config.toml
n_layer = 11
d_model = 256
n_head = 3
n_kv_head = 1
head_dim = 64
d_mlp = 704
vocab_size = 4096
activation = "swiglu"
norm = "rmsnorm"
norm_place = "pre"
norm_eps = 1e-05
positions = "rope"
rope_base = 100000.0
rope_fraction = 1.0
qk_norm = true
attn_scale = 0.125
bias = "all"
tie_embeddings = false
parallel_block = false
init = "normal"
init_std_qkv = 0.0312
init_std_o = 0.00665
init_std_up = 0.0312
init_std_down = 0.00665
optimizer = "muon"
lr = 0.0228
beta1 = 0.95
weight_decay = 0.017
lr_head = 0.0075
warmup_steps = 0
schedule = "wsd"
decay_fraction = 0.608
decay_shape = "linear"
final_lr_fraction = 0.0
batch_tokens = 65536
seq_len = 512
doc_mask = true
train_tokens = 278000000
steps = 4242
dataset = "wikipedia_en"
MLP neurons of a small language model. Each row is named by its layer, matrix (gate and up: input weights; down: output weights) and neuron, and shows model dimensions 16-207. Each number is 500 + 40 x the weight over its row's rms, rounded and kept within 0 to 999. Numbers have three digits each. A neuron's up and down rows have the sign that makes its largest values positive.
Before each neuron's rows, "fires on" lists the tokens most often at its 100 highest values on Wikipedia text that the model never trained on.

fires on: " ", ": "
L6.gate83:498457473487494521490469514535446443481502509540516443554501548559570487495438495527513442450469507476501493455534519525522436503472513535539567464476474510504488488487510483512548499439528519489511488504530574398518549524520445501475494534480547383605491428483578530408456518510556539438535499545536434480478558468543549526446513472513560523541481536482448517543475484515466428585512469582485462464455512470505572581393466524510449450467500446556491518559585514500496467525464523544497478455479594520572437515501470574489488549509466467524494509469489472520508454485508485424
L6.up83:508398529520427528470480540512428520516443468515503473546519489539503503564466486543474492495501423463484514497489523510442521436569545464481547489526456486516461463517517553560545498484550489456487503497406483451577557450470487468570531489506516433460488486490596465524485500493451475516559477479546519485503508492550540511469480545544476446540496547491427470545535523509433541483547508541506513546530478511478568574437500453439535388519468402541403524493517546472497482503534466507553478465472523528507460539476533578523470439471599498498460430499583480530421526511522504518
L6.down83:485492506523433636502515438515412452508526463437445589518501543544540487479405504478510448438486511475515530490523521459502434454487441530471564492481558529517480494499483451488430532491544540521482504475445516421518521575507474555473459435519557467518499479451530468441475458569587531463546476457494401435526501498573478500460519546568464480470537464500492445465569436467467443474502468543506439480555483493509506505426470515464593514496480473533385522501512452496549466504545487520514534498490536509495540503451556558492461534492466459520578415500512488512461467517490485501

fires on: "w", "il", "k", "yl", "l", " bel"
L3.gate362:456502470452497549503519465457485500501520537529465460495578524485505528510581496457464470487478418497490408465481482526505542430538545457476366531496464433434505552521489459463479499514506488460457423459582494488457563536532446554437535470519461495445459511489484506434408508478523481512482442469524499454496480503374473483471480550440460514571512557533464509465529544432515486458551558447503471521505463471475469495487424496554544499518463558478462471496515415535503455474522406511485531462451510506528483440541476532522511508517475547494478459472516475507468502564529523424
L3.up362:484556557457485529484525455461559460501558533552497491532576505445417402464518505521499475522511499446503538490428532502519493510442502493599442512527464515474538505554508514398442469556548491505437543466543452490496457522511488596505521491438491527503537580546530513493588502498461444491506453498472427472512525568447475555477509512458489436487459526458479478484523528469630452526496474478495520542536493490487472539453500466528538528482471462491501486553526465492468509490569551512513475556532572508501546586496585507495479515493469447506465501550512495495504552548540541474
L3.down362:481584512511539461467542492451470631545449524478482530478515561517484539495541530513455445512456462503484497443506450480530540517469512547501531519441401479572485459525604463559505488472470518563533520456535437488459528421462585537497447469531512485474505524468495492542448463490459476509462539481485504506543487421492459474545463508462509490543480455531544478557551474450468481489455492461548473487450473518525527450490490517524540576433553555490501506398521555589535419517463455493539478432567513526457444475498487523518554518441540480547433518521533492460477517432483502435

fires on: " ", "astern"
L2.gate103:486481494421501506519485430489506484533481453568470526443549517505547523458523559524531390481441481527446514535533544508562459449472516568594494510494479489464536490497481494515478511552545528475509505544500514539464526438424547422516458474514529485565440461463557464508488529473457473534484543497490425511560503534566503557501513491513475470503524472468541490550540451465387487468563486540502515498535509440512529542557496510527478476535594461577450461570477445521523470517482511549529565393437479501536453544503577433507451480511513504570482447507488509521555428524505465485
L2.up103:480543461490422514524521493474494487491477439516449510493481469489482541478519565549486500532536482455549481486496461485572489449569521568524476472482426531498512494473490521469486575484464496452485492474433467448477493460455512448502534482572518457480477494412486431541506548474471453455503490513480509512612518467515447553488507481520452531536564470518580490484514501488484539421572446536518505506476568387545482576498529494512485466492519539513564449542511466486495519517517479478506610458435509499579462518461535570519440478502535553520524484534450476491518489493506451457
L2.down103:461470520493511516521533465536499503552481470425471524550474444499458479485492505552531495569505528469432536536509520451527489520446475535563546541435556536442509493503481531526543555502469441515454513533465482480558504555507509492408449541515499517490537458542485516508513487524458513461515498493592477492497490575553520540525476530480599472455437446574566497548541485439463511522511458467487419527557452480535506522481492479470531504459495531498440579533470589537511544540478462518477463413496535588480533554490511431500532500470488511476488385536517517472515417479500474540

fires on: " R", " | R", "ill", ": R", "- R", " (R"
L8.gate662:574487517470501475481431476511534503508504520588518531516521453518546488516456493568506488542507418445472461550561479462491516473547473534509464496453525468484484536497560542553458508468527520487548520548532517464528556551514523457496541487484528438435571478507475490496484496487564487446451507542416514559526391574486499567531435478507503532488514513535486454518475486480518412493535500459500508473492532510541475559557496557472501504538474510523474483555501552473475506446547525544437527450466533468535463530491474510487534455453520476572394516490456455376519500529461512488
L8.up662:531523422489496473451430465520472533444469538559440496514499504467462399518509515582435523438532440485468539494547481521534539447529489496511512556471530539579490396468506466492508551487525587500508534516484505508528468482542495459560536517544494540493532448489479488540417461473535496443448491560443541550489467496486530536446448481488519519511465501478503484459475487528534397535545454471492460448469513468458482485568486470504492532566500394480473498532501559433527516460508521502465412450494559479470435570550474563500486516472492529499472595478453487494521478486437537511
L8.down662:471424561488512454538492457524473477544494437452494505434508461511461487526517502504502466494503396469539449507556491424488460527447519587511465574475494518527547515566463441485478452546547563484556562487461507544567544451495467544454511439524522473501557473492513503615451516521505530458463531444471495461548510548512498549578440523558469426506492551537496497486535499453501493481519505498474581473515449516466479481472494525555454547522474530515523462495531635575515449554483536509475503542501433507517509613472529558457597512486504458523546536543523506427482440517461454458

fires on: "ict", "ect", "ook", "rat", "ep", "it"
L2.gate521:561517498536508482438502517513522527483435555444416532486519518549448469494508469549454521556513428468513540417401450517483568568497559512516525430470424484396510544439467467453466455424480478419618535456491537464490479479480513474492523511461527436515538484436473451512465433513537499523482448586538484510543519557419524496448488445571503552482507490458473516583519479539442491441501498485487520546538545426463470547411524499500539465535531467488475531497511527490542523479515487509538447509526483454577521526573511504478546517497489492495471453480471484535478489483543567549
L2.up521:538471503535459435539484523519498455511494546483364563463507491455496493418570508515425406487436499482472563493482435474424519555516475564510425552495506452497514534492562481459475526502518522427534563569485486503557541442454458439484481469530458545561465448513477453561483488525447578497515447543594541465471499441473517506522494488499522481462529519485482439545420466518490473547448546501533505466507509514523475570505521538460385508539554440484461495532558490541464518556499491487487483501529510540501542485509564443514524489495485480542524503536481483467529510502498572571
L2.down521:508542493502476495512534481490511482523532532464547408490446502516494501475537427536435449469486575514526498488532509523534463461539472488501540533511459575511470441430522515540495539531506532536395536481531464534560503504485471565498518486510509530505498482467521517519528507463560466454508490494481521481517532465503489521458576508595426500446465458409551511433468528453522512549482578562420534501574512489514514500486533502475506430582535482526525374533605570524481485478493408600459432487557506547471452452489515523456530468424412498575554472453495481505464482475489438470

fires on: "D", " ", "L", " (D", " to "
L8.gate34:557496518471460425528445482488473515508501438559458542502526555528540549468418491559503543432472533500522437530483540508457523422465527505535535549468443526480486546506573539484534508487539480499552582467564502541516567489531447497473492498449505481490545534514524495474451404487516449553454455448510529463536541479541516474459515494477519470491565540531543461512516496449485570515542519487462547429491518413449439608518475415512432453536504453468590500519534438538417466447550457514479505516557481571488509532529480532497588527477567558497518524525529542531535492487521486505
L8.up34:487451576497492516455485448564485509499483455509444435513492474492585490476476473585434455422484494538517534489444511543476508422586474591528552499540550501517461495537482515505471536521526461398475442491493536524485462472488514448540529477527450470592528482499530514514447531453459495577491513478465550480440490504589461556522553575500527481455506492559488499426430437518467553510519513512538551475566466497469474534466538489478504474483518493491457534462503481490493435520513525475495566587392510478515501480477485591621516524479541489501458436505509523489492457468464525478
L8.down34:505532434541555513555466451448468377490519488489513443488519526457530473452558449479498488508519506524478468557495437490556491498478459449487499554503535480465506479518470465451514538490506466464457492494414573429459583433516479486442491438490537538521490488510490552491545513538571462450585514580515497482496498516485531534441410526566476510483465519462468467481557501524542455514517561559498535465460566497517475451436594494574547522483444463502333572509479499524469503499503457420465546480530482611524547486498455569485476536523472471499525456487537431500506486532531514523

fires on: "ou", "one", "–", "op", "ri", " ar"
L2.gate638:493545497460556398545533467516476515516494482477545497470480490525515468513573442584424569547552477517474499415407498493500497466516477535581507521459574478552539552537514537537492589534510488505524584519468508532467516493514458514515436459472516501494503515496516537509484508461546493439490472506557481533522588536476481578554492469505506507522475563438464484487454513533479488510524432562477440527464543463475453439478536487546525456533503486479515491561583484495537477477445442476462504511470475498507528545563445607555436483503494504497482529484496491520536541554568529489
L2.up638:571464573520514568523475410494500526513493427531509528404491529482495522490532513463600521473485502479482455536530533400456430556554528508526487458475571501483513480491529543543480495451518510486524482524466456466483469467525528485512491484516457499512520473458471504500528509445459507546429424428517471475502506466538502534484458440593492524406516560468466449476500513496546516519459534474472464509533571442500547577469518508504481471475569520571471478538569540473535542446514481560460524487516487483418515583467471499599490497584495530464481534523546425494473488488443522458
L2.down638:446530494444490460479530472526557460566508541555566584465488546484525544524504451521537513499477499564420549528498431499530523463488552552543493501433517436558457478478470561490497473435461445534512541570482473478435542482528504503512479469505495553529468533553534553476516508527474453473466527500542408452538471494507524482465525495485450428439511420560516522504479501520587518543518533391498527468509441513492457459578510468485514571549509538527447505507499539531486442503487480457439535442489489514514515507514454496574559488505512477447469515436503448420483500461612451511

fires on: "w", "-b", "k", "g", "-w", "h"
L3.gate359:577477514507572462514535518479446506553503490518496492534584410563442513442481512530568453441535475487476512451484469489513534526482582439516551472496469577535556523480513542488510457508492544442445471535500549467454480548520518505472501491483473493497512540501498611473553547434472512504444453454532488458537456517499447497513532528466475510504504566465440411491604479368500470504516520501399443569511521500557533479549435519553569487464480572503424517464562504526566432478600436460479531495519519539523537526461445515408481475503492479520520567465475558493504513536573525497
L3.up359:549492531455494448508513486465479466564506473472500523464529501502501577492523561511553443439490472466523514490459511493413568558489524437515518518556508536566545560536509531517470528438507540456476549451456514477529525604488501527430530533502486479427557535523509575497563505491516448467446436462442495474606507493511501535457510535429518488491424517485527513524541553443549590487522520477450471512530550475487555527501464492515564503443493548511518576487538479505442452460530419563460548401466503510455511502534438540387469484471486539567493538432509505480534476505522491481
L3.down359:499596505389495490547522470523522499520503514538523424550521485528464493477484463456526417535532449532464493453493558488536509516491497458522391580480495508453522507429554492489476526447456537465504515496534528472524496550483516447477519465489532516573508519499573512522489475472482446528471449503482506535506496467525476499524491519501578513513627605524479531495468457449574509504438514562483461507556604523508471520429530495549490614511489491490503431486531528484457423439524491536474481520531503513541444562473506523501504471569461492546539497453505456485533520421569434502

fires on: " R", "if", "us", " r", "qu"
L8.gate193:521556521524469497515462468470514502562404546523533521491441470461431525490512471462472457470507457501503555431491480500458437571415517442535493568551431486560499501503551437557481452461570501448501486494529501468567471460520513508495455481525563530477485478464501459498521531555460447498478485521548507506544443491506456471472464543485519441427476423511488532504471421501469498471460465467497532502505466558513531487435521525486534477505452450526550504489492550472496491525596565547506496485449532456533467454485488525470459487530519450485528516461522498511537552515548491540
L8.up193:523555437514468542585407452520459486535452460487531534502436576498458521482448468499518478561475508581580531490580557487486601515494474534461493508456533538519490555464472596540435513510567495506492456520541532425470506494478495483566533485508483492572458511475438495517439468499544540526451443553433523512538525516512519492507439533452443513473480464576491517518486458496498497516534580504500471474471492415509494532479558495471525404544391526417400453576547435533523467522498471532476484527465531531470474495553537533531513391525534506511492525476438476464417529489491507452
L8.down193:509523489525498444490513404518531500519475533487486514578512498468534485522529511567522540517495469488486552517550561486555452470469524567545546500500547467443428462525493418444524557554621536451456556476438458491384462518516552509495569490498563498434537465475427562431491529493420497463526459425503561532459541543501498478532462462496504432446502453546442544591507517497541545434509528553446527458500479485499491507517500522525487528452490533433596461476481507490506482471440513444541412467546534539478517445461510528459476501493461473470501450473522511502504494535508453515

fires on: " offic", " mar", " cor", "oun", "ang", "è"
L2.gate234:511577513479470601416583561480560460535504532508414457506509480523498463467428508488567456476508457560513590419539553442511614482560456530465513568549483484509497484439473514513506436595510506523553500501535523551485514523512533536524466508480512522505490442502461524492524475517528439444478457506516503498512495529449478528548516506569499484539545474577559534429537545520535484468508489529503531489495530515519574466473478505454501458569547560440555465536507458475480540481518520487562481473501527515508486482533467458489484504485518432505532516454490483504455513491503480526
L2.up234:520431423500529504431564491460474469507540522470503469506540530445471547546490492499497444484508472453605539484507496515518510472497478525527553516495576437496516525556550539548480480507532447497503514492498595554489502537545509460440493595543541491589478437457510525567538498506490479509445509467503469496465507529455482545515543481524490450454540506502501533497528552486461501506520559457495412464531538502508438517547415459478520515508559479399425489423520449499545480532512452544466507570448465545417602513513518505454500447474510486498486469462502502484493551513524447534
L2.down234:502530503496466549455497451446533507488486478581542504464497473429544533529540502501459511550551511507510462489420485445541526460496573536569533541545469541493582458503484561444449491500428464496478433522445552493508481483480485529456482504463472475442452466504589446419512479442526540528521489454551457408506482445472496546513500481520514503479555483500491528440499541492529468454546484462438448439424489515457486454534485493498472575498485518496335519520486546450537493508483487545548438545484514496465505515534487491522541483535460531558545526533524455472512484451499504628

fires on: " R", " | R", "R", "- R"
L8.gate53:529514504443490489572388513559479464540531494520498511563457453448510483443518437507592396338591472514479482464519556467540458502533518532485545501505464479476562467537484496464559510487463492527491451520483452455562457490459490517521488523525513516475452511454543556476460460510519461557556546488516490536479441514523511459570490517492539514481558476460537558423522577550531509486533494436506461510508460551492521418515561427386447490534560520501516427527472480507483496562550513560418498513471511545516518489506533501502434480473589488446437534557525463469419526546501518466
L8.up53:455489519533487484497479487519554500511492543510493517500604426562541572485465480519483517497413416485515501480512489492514429525426569557560547567474552547530433456476534556463497537465512502518493495481511480535493542437530441449467448494525470548489573543528535520559502434471566449474550542511505436534584548534493534497457522556471516533550435492487501560512539517505464481524524510540519530522496522590546509493548527480532479521561540505385438549475449493469554512497503558450497540457548508533532501489477559533510504473516523552425503478525482573515459526536398490539
L8.down53:511468467535433486531524484485456547425540403498480454476437467458482449539512466540540464474541472467521482454581508516545550465454435413477504525565512551446497525490506518483481583507457558449461449464496571508542522488451469561464569536521549509471504578535487535514572584516489508471453526472475477469544478552482555478540521464492460470497516516481497501491574482534537486495435452502511487526499477496517482440408606424486526505581551512507396474535478476475518516481483541493500524454400547512500487498442520535457511555518545500491551497452556499525470462492539564469

fires on: " R", " | R", "- R"
L6.gate346:507534550485474504514443445528540449533476474513534492480538518469426451427524508561407492450529432481537526487492494547529427484533552481506489459480451450450451576505462468468528403476546537436572461529548493466468490515480545516500519473436509533537505514453460545537408538456492450508464497466480552525489471568520561443428474465490531481480496521495514548524458448508427446532460504465509529538504463477506487417435484573473456402482432505562486469469553520575467486479495531515466516492491429492540562517553505486460526522476474562425482559516465451456443562488535511486
L6.up346:491509513501488491494449510571478515504483540490529495502488519508481503412527516482499493497531444563507569431537472553458522429520480529546509501501515565528575534454517527490533490477537576504503525560527523501520500525503516556547512477416512504528484508498532548540542469477483426472471420489490444564541484541420478469435502568500590499484446498521402539448490500483488452478559481558515479480531471429602576418515480506533453451568502453515477481523548516531503475568493555475543422503449547562609489531511528500504522536504494546493520454479509478504488514488520529487
L6.down346:518529528532478476503421416558568547487471513547511489500482437439563509497541460552587470462507507511510527455539502544467489478474453474568474538511511492484516511554470440537511506553560591532517533492495492426617494506438464443456490471518521478481491563530460531518447451474488466509544440453483469450513454503404469470494497490542484482425468386494474515483494526475498497473540500474522551442520461504485518501478503504518490498566534508516396458499453539506471541512496536451500411442468582494553444554460535512526506511444487471528468510511529550489482511508515533484

fires on: "ig", " | ", "ve", "os", "red", "ived"
L3.gate241:471488499445501535520542526457516409561525573505506483551506511473571487480512510444520589406570518473497497508453458458510480475544458523561566441436476499506485514539448473465430548554479516457494417436527436514488512534592470563557533545473464542509539435497481483548485514508559498546551505508526514457571474480511460457573512473546471547588465559454445534475510414536398489480437505494579505499509476560513504521511459534550548485470514545507490440521511559481494490489416472488491493570543429496571515476474494535511507436539492493506498522517567508497471495464539493494
L3.up241:558542531472448477512434485469428509507444574504486505481499536562492513504497503542498497452433503508480514436507542507573478535478462544513524502553560506490531459503535505417476524566547498483485583438416498489489459483513540471515537500478480463600530498471512506503507513495486535473496502482528456425504532432463466572472455540511502486478556533496501519413456581487530572473528559501512515451494443509524539523491599513559500464560568565497592513523499501470499517522507423497493511561450530512535512537539410538514473411506431605469556558498488541517489425472541450483
L3.down241:523458518486425482549444491533546565530553486513483515545432525529458467458508521539457499482473449500516510509476396561485485443511520534518464515497497536502477501502564440541505572523488473464531491511520505529482451537515445452458479506497512485508595470463542444454514480513419522518518533515544504516466491529574495541611489539382433493551457546460445488460492536468540542530572458519489537528477479563466456468572500513526453501439535535503575400533491498512488482593529519500468499524504565439536535487497468478501451549474516480438540417508502600488472487528517515505

fires on: " ", "p"
L2.gate240:482454461504547502511501489550475447542431464540535485504487586510551546494526467535533526469478530479521512471531509413462503492490555522511441553490467502458531519481563480499516487512522424534462507446463517416485531550455503514547511470544597455494548499550528539503478506498540512475611442410461470495450506488541568463506520507467463466558513586574522522573528471518517491457543496520468524482515511495543490548512460527519536483661511518518519486542629477488489503533418500517420528522486504456536460583492534533498530462527541461474418507463455490563482451544574456516
L2.up240:456430511493540519557513474518424546558512528511526442547494499524468567504514403550471538451511494456510486472488486502486499530526531483579475449474474530495506473489515439570490501476566536507482491521513498487555513525523536514471494537584523539441493551525534508542431492492551530425468511511488485474487568430529554557475502475493512476481481510526438542563545508540445494521454529480501489471512519497428531545448414524427492456500503502507468556582622419571550503551452460490449544464494525582498456537395596580499532471501508582496430545530501522493502496483519515452
L2.down240:482491473560436536556507469432523500491500466598507518469524567474490469560424528492471518448452532467540600492518540490506493516512512533465511517503512494525486507509475473534546575502451495496456484536455462418529498603445474531483419458545539400530535496429517441445499483534446535390489504490545490468480561527509457583502568530507480526526531492471514461524470514441435489450515508480489486468494472477565447510577555501470558489455477514496485560459551497527513469512573431505493501467463543504540499601405513534490530595475528462558493505499500527541489480488480472527

fires on: " dec", "r", " coll", " place", "z", "ert"
L3.gate678:449516468480458390523509528551504458480510412557581486485546469486480488497481472516462513509535505493505504466549496609479475527532502540522539509514485487555492491489525559489443453513529485555480427501448500511455439516459492522546475446477445506556458423520507493513540454596488482520560451455464466483457439476573508493522529575465502528562484494479473526543474480487495565474458517491485534484456502536506574507463495491479565453575477489490510459478564503496585468543468572554508458502507469465465583499532507511529434542445504505513487571543547534468512460468482521541
L3.up678:479496410498458526538430488450520414460499518526516450480537513576581505510565461477519528523573471465464509466495512482429459453547529582581474524502494524492549472455504528475470543490438526475522433476461475483514529532474527579549479448541505461457530541493480452564534487538558526559431523487562494444475543487599484540416547513472515459466460485498519576514521432549453539512498410546467450531444508531510491480551515525474514467595421516572462538445463484455539493443515469548470465494460486444508497544501564462557520554529495481528459495541513499430477488514530487491
L3.down678:533501598450443456513467474464516470501565456539493524558439433544482512589469568478473510513530475477551534536546570472558497545542518543479519465513487458609591431485479557514482539502407514503487557439550476499373479500415506408506546438485532489535497455451465467467483506539458523475542485451487524572497481511476457519533520474571528514527524533495530463496500491514518484506510503423497516514409510518511437550502521545509457444478454477460527485434543502508518547494508525509472499511574445433509480502506481533505496531461480483505497422581554499458532493521453443540

fires on: " c", " rem", " Sp", "p", " occ", "A"
L8.gate311:496538480501522475548478470480499457424529510401539480484480508490453531470513496411477518456525512393434533558508494517507503585444542477515492458497507560550509496497476531527474474571424392543523531504442484481421485479472476515378584410475509446507451487432548454459523513484500543457493441537490528494434467507494474492485530504509482521488490522447475580424492548526531465421514438535545508502534532494509400527486489568574509468546486461471506461512450571501548543525484470536551518462480492531514469462551502513504460497552519500440417477449438529506445537550449495566
L8.up311:546463555420475520525480432499460535591469527468514526486540533557528565536561476445497436499562497447472464524543461512431527530481511471454451463481509554562516494530459476536466498425484484502486443506466519595471559504523491538447506566504535506513484545463436472461519486560544487536510528548469474517502470491423540467467422518535452506475478546518496499481530521482547443460520514495579464474581500467562440457482476490534422533540542520459443501567548538494535531486501497490535499469536446448501474568443559483492545515495525491469516501394530472529472500517436515441
L8.down311:498479567476533531574511440424502545553509459514477500556475467416461510475482532477456472473525492533502528529500488444487608486501568463497581477445464487542483485532516496450479413502485481461455524587477464516493441526548509483545526519523490506455506507502558476499539562506522501475523578470509498534548491559535547560463493567577506487578536514509483459495482505545494479470514591521476493480500563464476474503516522511514555470569436482460451485479503488507491505529503453460500569463524458491496417408600568519469513555525547436482543506489541499530513612551519532536

fires on: " H", " gr", " R", " W", " | H", "H"
L8.gate55:463480525486525465512527415457480432494502496489518480565458514499489472500465487496502530565479477426523532509492558591511518505523548458586495471511513545516507546458532533513546522538572526472478605471495497497506508519441499471491469504507528527459457547516508535497440425489445429454499560454458522500529513467440507496494473530472481435427474444488581545554495536489539509481504494462535524421522520510602482475463568589540516472503527490492546521442461551536498517511479501494580447582549448576535437454538466559504479576467454483526506552464512466454476494474654486443
L8.up55:509426517458524464446545503500518534553447493470559458481446482495501512543435477460483531497527481560490559535573468542511508467519570512606482493532433579528489528489510511537382480468557557454537487477529513541585511518487450561479465568486495505421480497468519558502478422457544514499463457455496555550566509499501492449526518420436559447546452524529486508492515494419431490425490561550483542496494549490551513483442521587525519556496487580503564489508473450451479477547518573435508490456516450515475527501442528483509559517452557493496552472432475485447477506493490593423
L8.down55:526520548568459488517515422526492483528456530475522482532459475524490507496526436421532487533577473502502495494482424514416565499477413466550411498450470549549491543582455457516510491483584474514529471444490519457622525485543488478524477504474546490434501528496484496531473419457494542521473494559491489514508487480527502468520394559512564548405488462463465494506468538397484496423518494499471505474440428433419511507521598506536515543564528458463480509481489478500513487457507561515518467604483509446540431518498496494496516459525518438546454545454470500463467494517544540537

fires on: "ing", "al", " that", "ook", "ep", "g"
L3.gate186:438515553501552422486505505507509436505517539483447557480538542463575502435512494517490558471558538561521549570532600513552526527501482465569491462561488499490513544491543431473469477594470548529573443483507513512520475522502506470427564536451474489494504442458590493499456527479524460509488544539514500449503528498519541492493414452491511521538507509564504502511486560576549472524522563464554510509494527433468527487551460556489486485536582502567494455536422518482518529448488522461573531549524497495535588496498508604505503528548517538553486442419467434554519530564508488483
L3.up186:576455526460544481561549472623518468477424500512528602408510495502548514482556494498399533493519535504539553591528521519493504563520478513565535490531496499537562516574560482504534480505479541446559470470521463447554525543527547469485456560470493567509458450460472458504378490477515552522530546542485533431532486554457510510451546499502475510503479437561509474480470448482549480506548499520543562431506450423421449526545512511524490465494630512515539488503494469511478493482439459429567591539517475492520538468476514533452546454512502528619533432488479506543525450515498520503
L3.down186:528500446522454498502579529435540574512508527490449518505445587420510516501486484524522520501567486578501538494458497447539494430548428449495469538497520612456473518426561500495446599452427459461506482436502538545430534516494482561466556522514533462485426525517519403467517499519448518501493469480453497565440528479509544495490542441581488524524558485413481503503548493435472498502534438490491483471505556501467440566444468525419421469499483499485534542561524518510512466513516552525486532463444573456422512525477530513499453494500561476450479555449488493513482536522504507519

fires on: " =", " is a", ") is a", "=", " is an", " was an"
L2.gate300:466456442498493535495475521566501471474472462457525474485481515466555460494432497520513497496509534499503468471469505529529486463538488482442491559497495530464587531425482431494500511543501525474472472473498521486481487537455504526563624553521539512558458515445487446520577513488517567444544512506473592516545518488522462459499535427474492471539500532525509456472462435447531509429432478494531460485521459546536480465537515525430481510558555482420528469539549504557572445460443453508541546431505508475499504587496469472465536451580493455524502503554595405507516490485450528466
L2.up300:511490454472479518562489524543437469519487497476467464507485438488508500499474483468536525503502507555437434550546497523474540505602487508497486534459520530454535436471537521459493527473481479452495472524569491454488484477488451529540518530558499518535487526472480472506558495498517457504555477477478532442462527546558542395495559486538494472504573588437517424526464456472484546509552549519525451522521528429508571509560451508536432542546558462436451535541471466538629474424467501570563534495500507399495515502480493432491508482571505457497531515485588470490544520455474510514
L2.down300:407490505456488498456544553515431497529470542541515517483493415509512465495482473556516544469507488529486449458491502500513422543486493465552493474546518507474512511497513505487541499521510452461609546510457457443429512512523453438399467493527480485549459451457496468511467478503473481574438511563478494513541443475471502521532571432434545515491508499526526452527539486480500511525484502529520490472516465475496504434485579480502434447537521407494472494490493528516547454502455565611530611471426490459430472518482493524434560472542496455509491566536471473494463549517492553494

fires on: "in", "ac", "ry", "ens", "ical", "c"
L3.gate409:534499478485532504556489496457515526462565493512470542559544484496482533492536484430518569465523464395453462505584521448510526489521514490506515529537472519551430528514518485460464518476481511460503470491566507489525475518562480490521404465545547521468497468486519479538465466550496524461452413495478536521501441456485468481521486442579504579462519581400521425547507465554586543518532476548521515490433549536536444534577492487514510531484468513454535533477535509526532491518532476604484444531415453478546469469515498479592495552560520491473496468450489432573543491502466491536
L3.up409:457496515497487539395410458471525530495568453494538514510518510489531567531542452425507490554529471508508504473523468462449553534484416518519541452464503513590527523498525452476482465447517487497426570494498446519460510484521526469433478471484556538495471496542493512459486507437509516482493498546487472509494496579496476442502477523483520524514471474397531491536570527567626560489497436466463458434511578497431480513497506474461494485526481427528485513435480358517452528534507462526464480520541477499588442549462511452559514469496489488440518488396506500607503444520511534584
L3.down409:467488445472511550532523512487512586532473533443495429427476470491520536484541489504496527506494535510539474499526493505510548495540552445534595530447530476509541533431525462557528392490588462517498462462521523442523542438514435537453483495474497413491481478471467490538499514617500547508534504500512523474529546514573457521526361443445520517533508489504540459524466508502499494581476582522542505472407522523455435515527475529494494572503466540499535546537520510501481500516490438494520506431414589496482395470457475438534513467502489458511482507480480481436472506485454480548

fires on: " is a", ") is a", "out", "==", " was born", " is an"
L2.gate583:508535503522514519506537505509545476505557467519510521565524462521536475504596466443548444459575515531509468444534570527538485481453495522491457538473484513508508546525541412530541488498430580498545513505472517509488519564531528547588503552531490505501514498545496441527547529468479516538517423454491521464560524542526498471430467465464490532503475596455512532449441528514464625428491522481469531568509633502530502475468479503406461534527489548398505524483593453451535542497493506485539485489520500465534589470474474456462520494529519578493437515469544505488548542408419457461
L2.up583:479445458609495516530505614428493462522540508493529449530472449450502575551461466493524448436498470499471445461480490506490529480502539526442492447533499494472548584509535480473563584566525518397532500466485467469501590562504505522522515526530597538540520511483438477532442540469524509490498520497448475503445573526507431437483497479556491565496492488529555539502513405494543489586496556491511481490576532500548464476505487526468489524481553495445500457506507467505503602423496499496528516496457467484553541523447510493505435460491478507496553434479445494478530471418455476463
L2.down583:571472468481490544499483559544504523499469522534496493519592477515528534498532456500511496505453493514576540490481488486527518503554523448498497535496521440497525484458605498501522573579552491436546485462374450538483483595476481504568467514430459488541556420517442539476499526463499556530492485508465544495479442506482521526458516446509426512560471519503580518478563463493523493530468479590514458570500551509509471502494503595497485461574510504497340470492537503538519504478545475549539592448534522578475519541447537430531512566510510447466531548570543530503469512527471478509

fires on: " pl", " Pl", "pl", "fl", "tern"
L3.gate541:483484562554549509486472438526496411536493509476509467494500511500450524483484509503497464462534504473541505528462494460494515477561481516519480526515537495492565395479377541447489514564440592472483512439481548403562512486476516532515519462451557531496467459495496492507478531453467489516436519510481414552527444551507549561484487592458449495509483483521576483551496547530477492488434514549432490515496477450494499519572518510482502590457535484456507534499508536511496527496524456469487563479520484557523595429524454555519499559428501492482517525504512396494433517539517486508
L3.up541:490534532482479521485430540493473611468507457406480502481550460482497478496512526497538553470579523519505457495442464453452436458503442478474497479514519452497476433429552475512461428475475564417447502493509544459483573552517470486458497480509546597501543473500395512513519451553521534513457465593456548501526489513601461539512491536528533493498454401505489546516574497535505481557432510478538481482559523490516497466440475483455564530522472527465511481466441537483527444472539498400532574529556455480532465428551547514523510552510457518439495487541456427487482505502510488539
L3.down541:517487436502466461449467462527559422513490474485458431490577545551435493517526541456524406478375488516495398477525529552545495455485483488445550509564546475433510516480428508541469538529505495519542531468508501493445524494485481462483401449473504462504519450506508462572420526484472503530515506530458495573463445527439515463522431450531507483496512529398478482500520428567492490566495572516468515464450546505496502460500435557522534548502472500508541555538465499550513436449543427493548508516544499490490512454534478524431486493475450473521485505547460581471471509535509444458